From a checkpoint of a small transformer trained on Wikipedia.
Size: 16 layers, width 192, 12 heads of 32 (4 for keys and values), MLP 512 SwiGLU, vocabulary 8192, 9.44M parameters.
Architecture: rotary positions, no biases in attention or MLP, normalized queries and keys.
Training: a variant of Adam for these matrices, 381M tokens.
MLP neurons of a small language model. Each row is named by its layer, matrix (gate and up: input weights; down: output weights) and neuron, and shows model dimensions 0-191. Each number is 500 + 40 x the weight over its row's rms, rounded and kept within 0 to 999. Numbers have three digits each. A neuron's up and down rows have the sign that makes its largest values positive.
After each neuron's rows, "fires after" lists the tokens most often just before its 100 highest values on Wikipedia text that the model never trained on. A number after a token or word is its count.

L9.gate368:476500423516536468493574538481473554565480488481504530466497467482547556500485506518469484498492554489480424520483556513484469543563549520533567510570516451471468488613453486516478417518523518475507482482412484524559424547545443542508493527483534526469491512548500540483477427550562499510546492482520463561441475511481508498594508497585563424498493442517454431472495484554482515562488463468567609488436533449490456475484454467507552507544465502560527511537522584515493529503502457512479522540541536540419500526528521493508542467518524521431459520452473549583470564466487536522
L9.up368:515512491448584592442499423495500449531475495551493502424466490512547529452441515524528490523519508527492525615532537475543493491481518484498553501456536466532528498469459462473520524535536492521424486534494520512429511445442453489573448585504495489489562528496444491524422479532524519516522513513479457503472413495528469573464500518488463555553525514545516498555555517581497528569530564502523472420455529563432481549453512463553512453437525536435456502515556503453464526518552553559505559501523511488463540580483559541465498522503546454511472482510616510464507477495464444471
L9.down368:517574501496596552462528449469499571485508434542479484448496499538540491519420589563522562496582548538488462541441516440463525507464481518539509537504584492465490471483501481519567504470464494439461444461528511505475484499508424523510500403466524504445549547525510498497485469491454501524513477501464489476463555523504495506500535478551518440510475508455475482502515496518502495561491432460473494443491584479424434484585482501530486601480446489443503583484590572536456544413471467477484485532521469473430504483498478443469443490499511482443443486491444442439452454455473478490
fires after: " " 60, "-" 10

L3.gate314:475487430487498497508511517525491476439391401548486462488515534504501523457529467487444541482518518517473484492526530493493491485444484498514502475480471498501480458510498553514502482502530541475513488486514521513586508426496519536498523555496492513562564567477401535530460570523443474508580518506440528476469494501469602632568495455459525407472526509538537507495596494471461595506518571454505483522449495561467476462476478508493470451482535474492469442538503516479502519459497444411520506509445451516404434455467472462495445488457512548478517547445525495533466593438497499444
L3.up314:519446473448519531441480504471532511381528498537483462513440487474499512454434513519468433527478512472460543531470433520489516552580508458489532544567437512471445550561549499460471455552515468494513465495545550464529485500518505474486525480482460463489507496496505505462505519454523541428570440421522529530513442440505431502547536489427542489498496511465511473490488627460565518484555518531512502482504527439453480444514474490462494438496437559492487538447462485454495612477544459528471510553504519412495500481483476582533459504521524580446604418516440483529512513518517474492
L3.down314:422520526484472519500505522486495497480488477526531429527486538441545495527519478455469538510535523475567507423494503534583555515537456503446480508558528478422484487495448505501501489474475516484483460501485458463519460515583491513479590531522542478542512517512543479449423495481502525400496456449526535485460478546522473483499467467524457468512484465473548522498504570423580478453636451479473493480512537464482454482505504467487525529553475455497505512479500459508467563479443544550417507531510471474551457548504396591528547542485536568445542380529570460545472536551491526551
fires after: "s" 59, "S" 5, "es" 4, " " 4

L13.gate192:479547527530490403442503433481503466511511459449470532514446542424495557533519485490504533515516521471504456507474494552468511467484495513514537549529496414432480565513444489491462440469526529517473530489469570552524451504517525530525510504497542478433430446407463485544461455479584546502385490475493525506518468468483471530549564489540476500532513473505558441527463461511477528438450534516534531556545502491550449571584375488503403457422506454472522479519513472492539547467486457407457537541542487521511510466476466548538511508477486485509469543456568516532484526475559444484
L13.up192:516500540503484585501469533511477534544510455427449567539485570442583515501404497546525503556437507500499547550532499538509530479452440471538489504520527458454542543442488504468513438526491478555519496491537535490533506565501537502563491588547493577487451510508496509548516526566537463512469547399510511470537486493513489466508455495463485474577529487533491415503521505465579492488491543472491485522552515509435462600498552476520509504482453492479473507489463449464586544538413459462443594509584498493528506508456521461500470568550496406501488517512487471525426494422471468460
L13.down192:447442471534519572476470523492425488509494486461464440444532602515506506402521385560432465472452474553604495494552505519480472467538481463528526489558479529505513451488572465539479493465511501478552512499495501471486487500449538484436533531498453513504479470487551528519456536527494493529565517446527530464537466465479465548517499457483460488483510531507463494557469498498432508539509535461457463533487513475535493445475470584548467552472593506460520602469531505444465499573532479573460518497473510521551562496588520455474484460530431484486539488442469470544534517416547421548
fires after: " " 69, "s" 7

L5.gate179:450563540556461485481546489533477587485454457509507527468574493500495557447368531526513468469453504581499530450528491445513496497511515496524548552491460463523512484549426484500468499478561540587566485490513545429606540460465511456500557466464620517509469529511451465552549458481513468452458494445540488496470518504509514471435510441506537531475501498464411569525507489481466475485465525516494568532441542491469547508514504475562496510521436509424436481493488437501498555485533552519459517463515531496607498494499462509514555538515490462390465471507485485473506491470480449526
L5.up179:491517468468467534526497476476520510512533513490481462449463510535495465579455469475489479492483487461483460512394530552534498486562456463458576469623538509472482502519477452523535547443496482475491447417494496489495503464578490485539548519507523473461403504466540510463467527451432529506513503489510561527448437494556469556575472475519512425531434595458532424509461521475558464473508521510528525515451529539484560451532519520476489449512516506549479476539498571461532527485515540421554511443468537473545467574473486507548450544488422451472486527540421493573421525580483502525
L5.down179:402533451557426428529480507521509466537475484489519530501504472495541492498426521489486462547470509534508488457532497481565539496573530501518553527464497411510483513499538519404462510544502471539451497485436496535568486505460479508473540484481533505576468519579530490532490508442546453442504478457469527512425494470503483421472484535494557501511475538544442533583475421485495614486445468506398517473474489461506535475518520610505526494559468557484457518547446406528516525568501429553440497526457507475548516548498486552460486494492460523459494518534494409457449514482471483525
fires after: "s" 19, " St" 12, " " 10, " Sch" 9, " K" 9, " S" 5

L3.gate72:501494458558515554507502517498482567553486489504503520449453449477497551592456514497527472506527536462498523468493441389566524517529511513520476524522542497540515505587452524539482482510491429475502440530515526467443535503461512521523472442490555493446388525549480454499519495526554555514427518437444581596440457538540559433530494493521537486513477520447523572435508494493527483500435477495564485549562530582484538444462480488517522439438476560546462491528494497512507495480457465513497536510425507435527494539585523533526590444522555478443495471482520510533437446483527510524
L3.up72:507473484497490485468501515410453532489491515504495506496535557555545478519469496509515544572499486514466523581539519561514501492500581555441553514522552549491434531521436492502484517459481461582578487488527549437525535513503498499556422466511484454482544476509500483521471454532480568490483560463571486472504535569467534472491453466474572508499477494542495538457508475449483416483489486522503527560556439443529489431495580539579489554531476577499510447527544507509582501514533510415559527521491485462548507536474543497472438549457494500516548508623435512537519578535453482588
L3.down72:485432478537516468517550480462580472459507534524503470537493494563528434458383519528481462534457464515519472459453489440458525437423472475571530459484523459507457546484544518560525503503458480520528471517492479469556489484500482546608494590484539525473514492502492459578466513520476487473498505495490465506472521452503505590512537527495516604499523488539454509630479439451551549488473513483473481487508449509511456517504508540486545520486490431505463463457527544490453517554396460492508483539594438502515487471463441537479502528548559453539446487471483486517571562420507455438
fires after: " St" 18, " S" 17, "s" 15, " Sch" 6, "h" 4, " G" 4

L3.gate350:454525483459523446446555507520497510465492463477445576463462523444371499517509527580535533462502507486516548492452493511464454526560488529453505491486539453456489522479542491539484551381543484555528530496452505548513578557500521485556534574467543452475434500479502509512493408498510490525439533529473566500476519524465532440521406530438541446486533495486465513541539547498462515570440451437537576504537541412487433488494496492488551482468479436518492484520475498491528496524507516425508552542459500495478557482504504581472572507481532574572487509548480563456495469509527549532
L3.up350:454524491528527459491556491511487540535573484544497494485486495538422527454510477533447492494537498531457465407460492483513475546521545510525591521491479489514513484548570519528547478445550493555527459473648419430515567463507553524495544515578543455418521522430558492498429487424431485501477491493548430539491486502540536468470475519568503508464506494481501421565477536483456453526534451521577510494543509501579489435485488518539543578515432484543516515532506478588521417483502445530525510578539554511527522499428454491482530507501501533523518536524523517506462545520505492487
L3.down350:583546508450502419526528519548504531579507449423525434551484529440508486548495543498486504487486471547571491466616547508473444460557513455482528427477432485481531486524538464484457484521521517517500524472470425548420595497556518502470445499467489554447450563512509511492506442411447444506530518526511475512451494465508447487513476504511512538533495467503497487506482504479522548486495449483503441496504469546531533521419489409561452523467480498571495629551491526494480450560475438536434457498535517461469502520419534457481528492485505514456473455444537445482500512520564497538
fires after: " " 47, " (" 17, "\n" 6

L7.gate63:468458512420502415481421510493471478466525433566557491528501470500498567502473550504514422537494423525545464497495436493442464471412506599554482522500441482511456493504494456495396521499459543476540495538465539506459499485503536504507556453527509483467501538527550457521457531531511469509506454478474439505556527520519532455508501493469464531509564501498520515542484472463473511510531516476560541503521521448484536533482475489517458487515506506500442479438485464522596539490501487397439490517442458469507470381483403413467523423519565444550596569468541528509518534479464464504
L7.up63:502502500563508487491517518532556498526466487467447474488506447521435455428530498554496534547566616455544523520498532531539557546490486513438592506584545504470538512502531512509597541482464525518448483544475523502507532483497515485479482532515502537465538451485496499462410449484495503443580523562533513512484446469503480503502528555421542535538547530514480489491512466472534508449508517516464465405511466495425569551570469474468468619427525478495534549485441501515475556510429525556568527479492523527515475552518506541582519545596431533495492447540543455459466506499485521517
L7.down63:437516513406462530507479541473505493539521437562487524461494492507531565492473525494559398503469482512452534431488467503501495422520502524513453507483428412504500524487551517527444492559493495446487482521436585467464470489486537529493449479484553421511488502471450519530543495564557436519492440411437484458565529519534485451470475448477492469456499498465536514583471450484495486524525448455524532526476467458521453529473537529586503482479446522519539469426506470523531439500543500419425449489502474481498479434436480459475537422437541470553557542473543532544588543493522508498
fires after: " the" 38, " his" 12, " its" 9, " The" 8, " a" 4

L3.gate282:528446451511518598473564478484511499431431448457532416511515508488496563499476502522499507498482489470493517522484531501433476498538491513476497490482480430454407518508465479547515480449465565544527478397528517465526546481493454500509515538485566518557514545519500537530444538503449551502521467525477481506555455491562540557534518435458536405457475528518422525441543557457515527522534480481471477515443514472448471579516479503412553433455566497544513491495459489493561543456482462409524565457454500546542510558494517478535446450474553523542544502431503489567425518486491515420
L3.up282:517519511496508464473570520524487561483567488559423534519565533537449552509476509450570499504459512498491520485469488542513499462525590485582504510501576504502546560477492500495512538469523545478546515574586463472397462566543477542503475478510515561426502533534609462517541502467538541485467548432533450534511528544525424555458531443459523533512498497470409491513503477484434443474495518534546502478503496412530492519449563495447513480481471514523498486495488450512549417510490447486487474512497562468570504539456484507434497463472551586534443486549479519514455409560467504511
L3.down282:409522601565439518464524519437474509478447445523548559478560462496453517400617487488432480525536516496497528458445484556437477528439457467482452480504533500525499492455462392539509548531505546542482431556553527526449531506494595476547498480424521487488492534503510522419465504511485551498490492497505568580527526472527502488426459515472525489444474455517516448525557508540462473486524523464514485555477437518515499531492572465452517502540535506455505528490501480494482486490548465442426556501390527529513484494546472524518530527544519480494453498562568420496490476505479521504
fires after: "s" 29, " S" 18, "S" 8, "ha" 7, "ra" 5

L9.gate43:440527411459498524499517541514451502482555465456487474485426455502509574551515508584450532473450467467486524480560473439468505539569423517503486518515447467438464547469499558533473506407466528544491493480441507460524422407451458533542479506522573546474470476496512489505529483510583503509467567489495542489502513469530510448523546483459492427478516456491461461469440419475513463509531495474568542474513506506489527527538491466570513508483549515445454512547443589557493529539530491431471540478512508563583535502542472415482543484479572513459487549530546565537512485430440500523
L9.up43:516471528507625502469429425525526474401476427511480486528517511482496427449454458441526459522531465523444445508534467526549545473489540481421480440555388485507549504526511517504545503497557542536535562485611520508498587539494474530443564543511489537478560468480510436496437450508508503531485478489544529525546475473453492519484402498510559542521514471569494519536491540504519535537517457460465477477503455540540494547488496513497554476497561463513566500538487521521539592502508549494509491480491484468537538516492461441510436533498540463505503563499598542519552450466539504437
L9.down43:512486441502508447443506492588457483486509466434479490472559467499462502506562514492482497518503463593569462531517492518446536402510501498447539406505508508509523536548583545523423516408473459493431503497442498483493483461544485519480559488495421504441525540530452511547479420530511481503490461510464516453455527451458478502499440542526522504563438509542503590569510517438482437522551537517471522470497518582440552434444493508478448561522500500473501501524520423487503503530488590537514480442491469531492514481548544476429389504522486459563458453514561483536462485486500510517
fires after: " " 42, "ect" 9, " Mu" 4

L6.gate58:447496529473515381491561479537463529504501398461477498462457478531402542468525466518452519497530505481421549492507448473467495547533494510500570518512477405404504500497552551558500471474510504552517457524503446489541520537467514547499515529482525471478470477560476540508428472449497481450456530519559578546446470415542560540484519468535541510530504438486485408533557490508533513570557565469585520498475507511512485488483426481499525531481496471476550503498441500550493558470445507505456589542573500564510534499473438519530611501527512496484545540493539535512482536496487473468
L6.up58:503583479503471559568422446450500443509560472524598429494449504460545486562435512515488513588550459512462511578427481489509463529556549508510546559553472508462540470523555520454459558541544492463484525538507491454452512551539403474469605448560471508470559461451476467474532538487496495531441470504588506527534474479498447412551499513489463475551475443500592454460514553458520525524508521481446533540495453488527511490541489519492501495485478486530513464537535497485540472554455533540503448480507507420451568561515517480469524435468501500480529483493525473461536558514519481460
L6.down58:418443442492504513516493464522534500519504502475569468429508478526537513479586468427506473507567482498477468470437501506525475532546515558504503539517472554513467492538529558469470511480525528520461556459501481535472532531552467496540528609509470460498557529499436539422458561514509452524528489488517502451483498488476451444534463467458466441500568501482519510436461464520506535511414520466558497562508463454509593522472411423571491495511473588487426425437525433508495522548510389565453548471522472479521482465479519473501580461476576534523493504531530424511491516552502506491
fires after: " " 46, " con" 6, " re" 6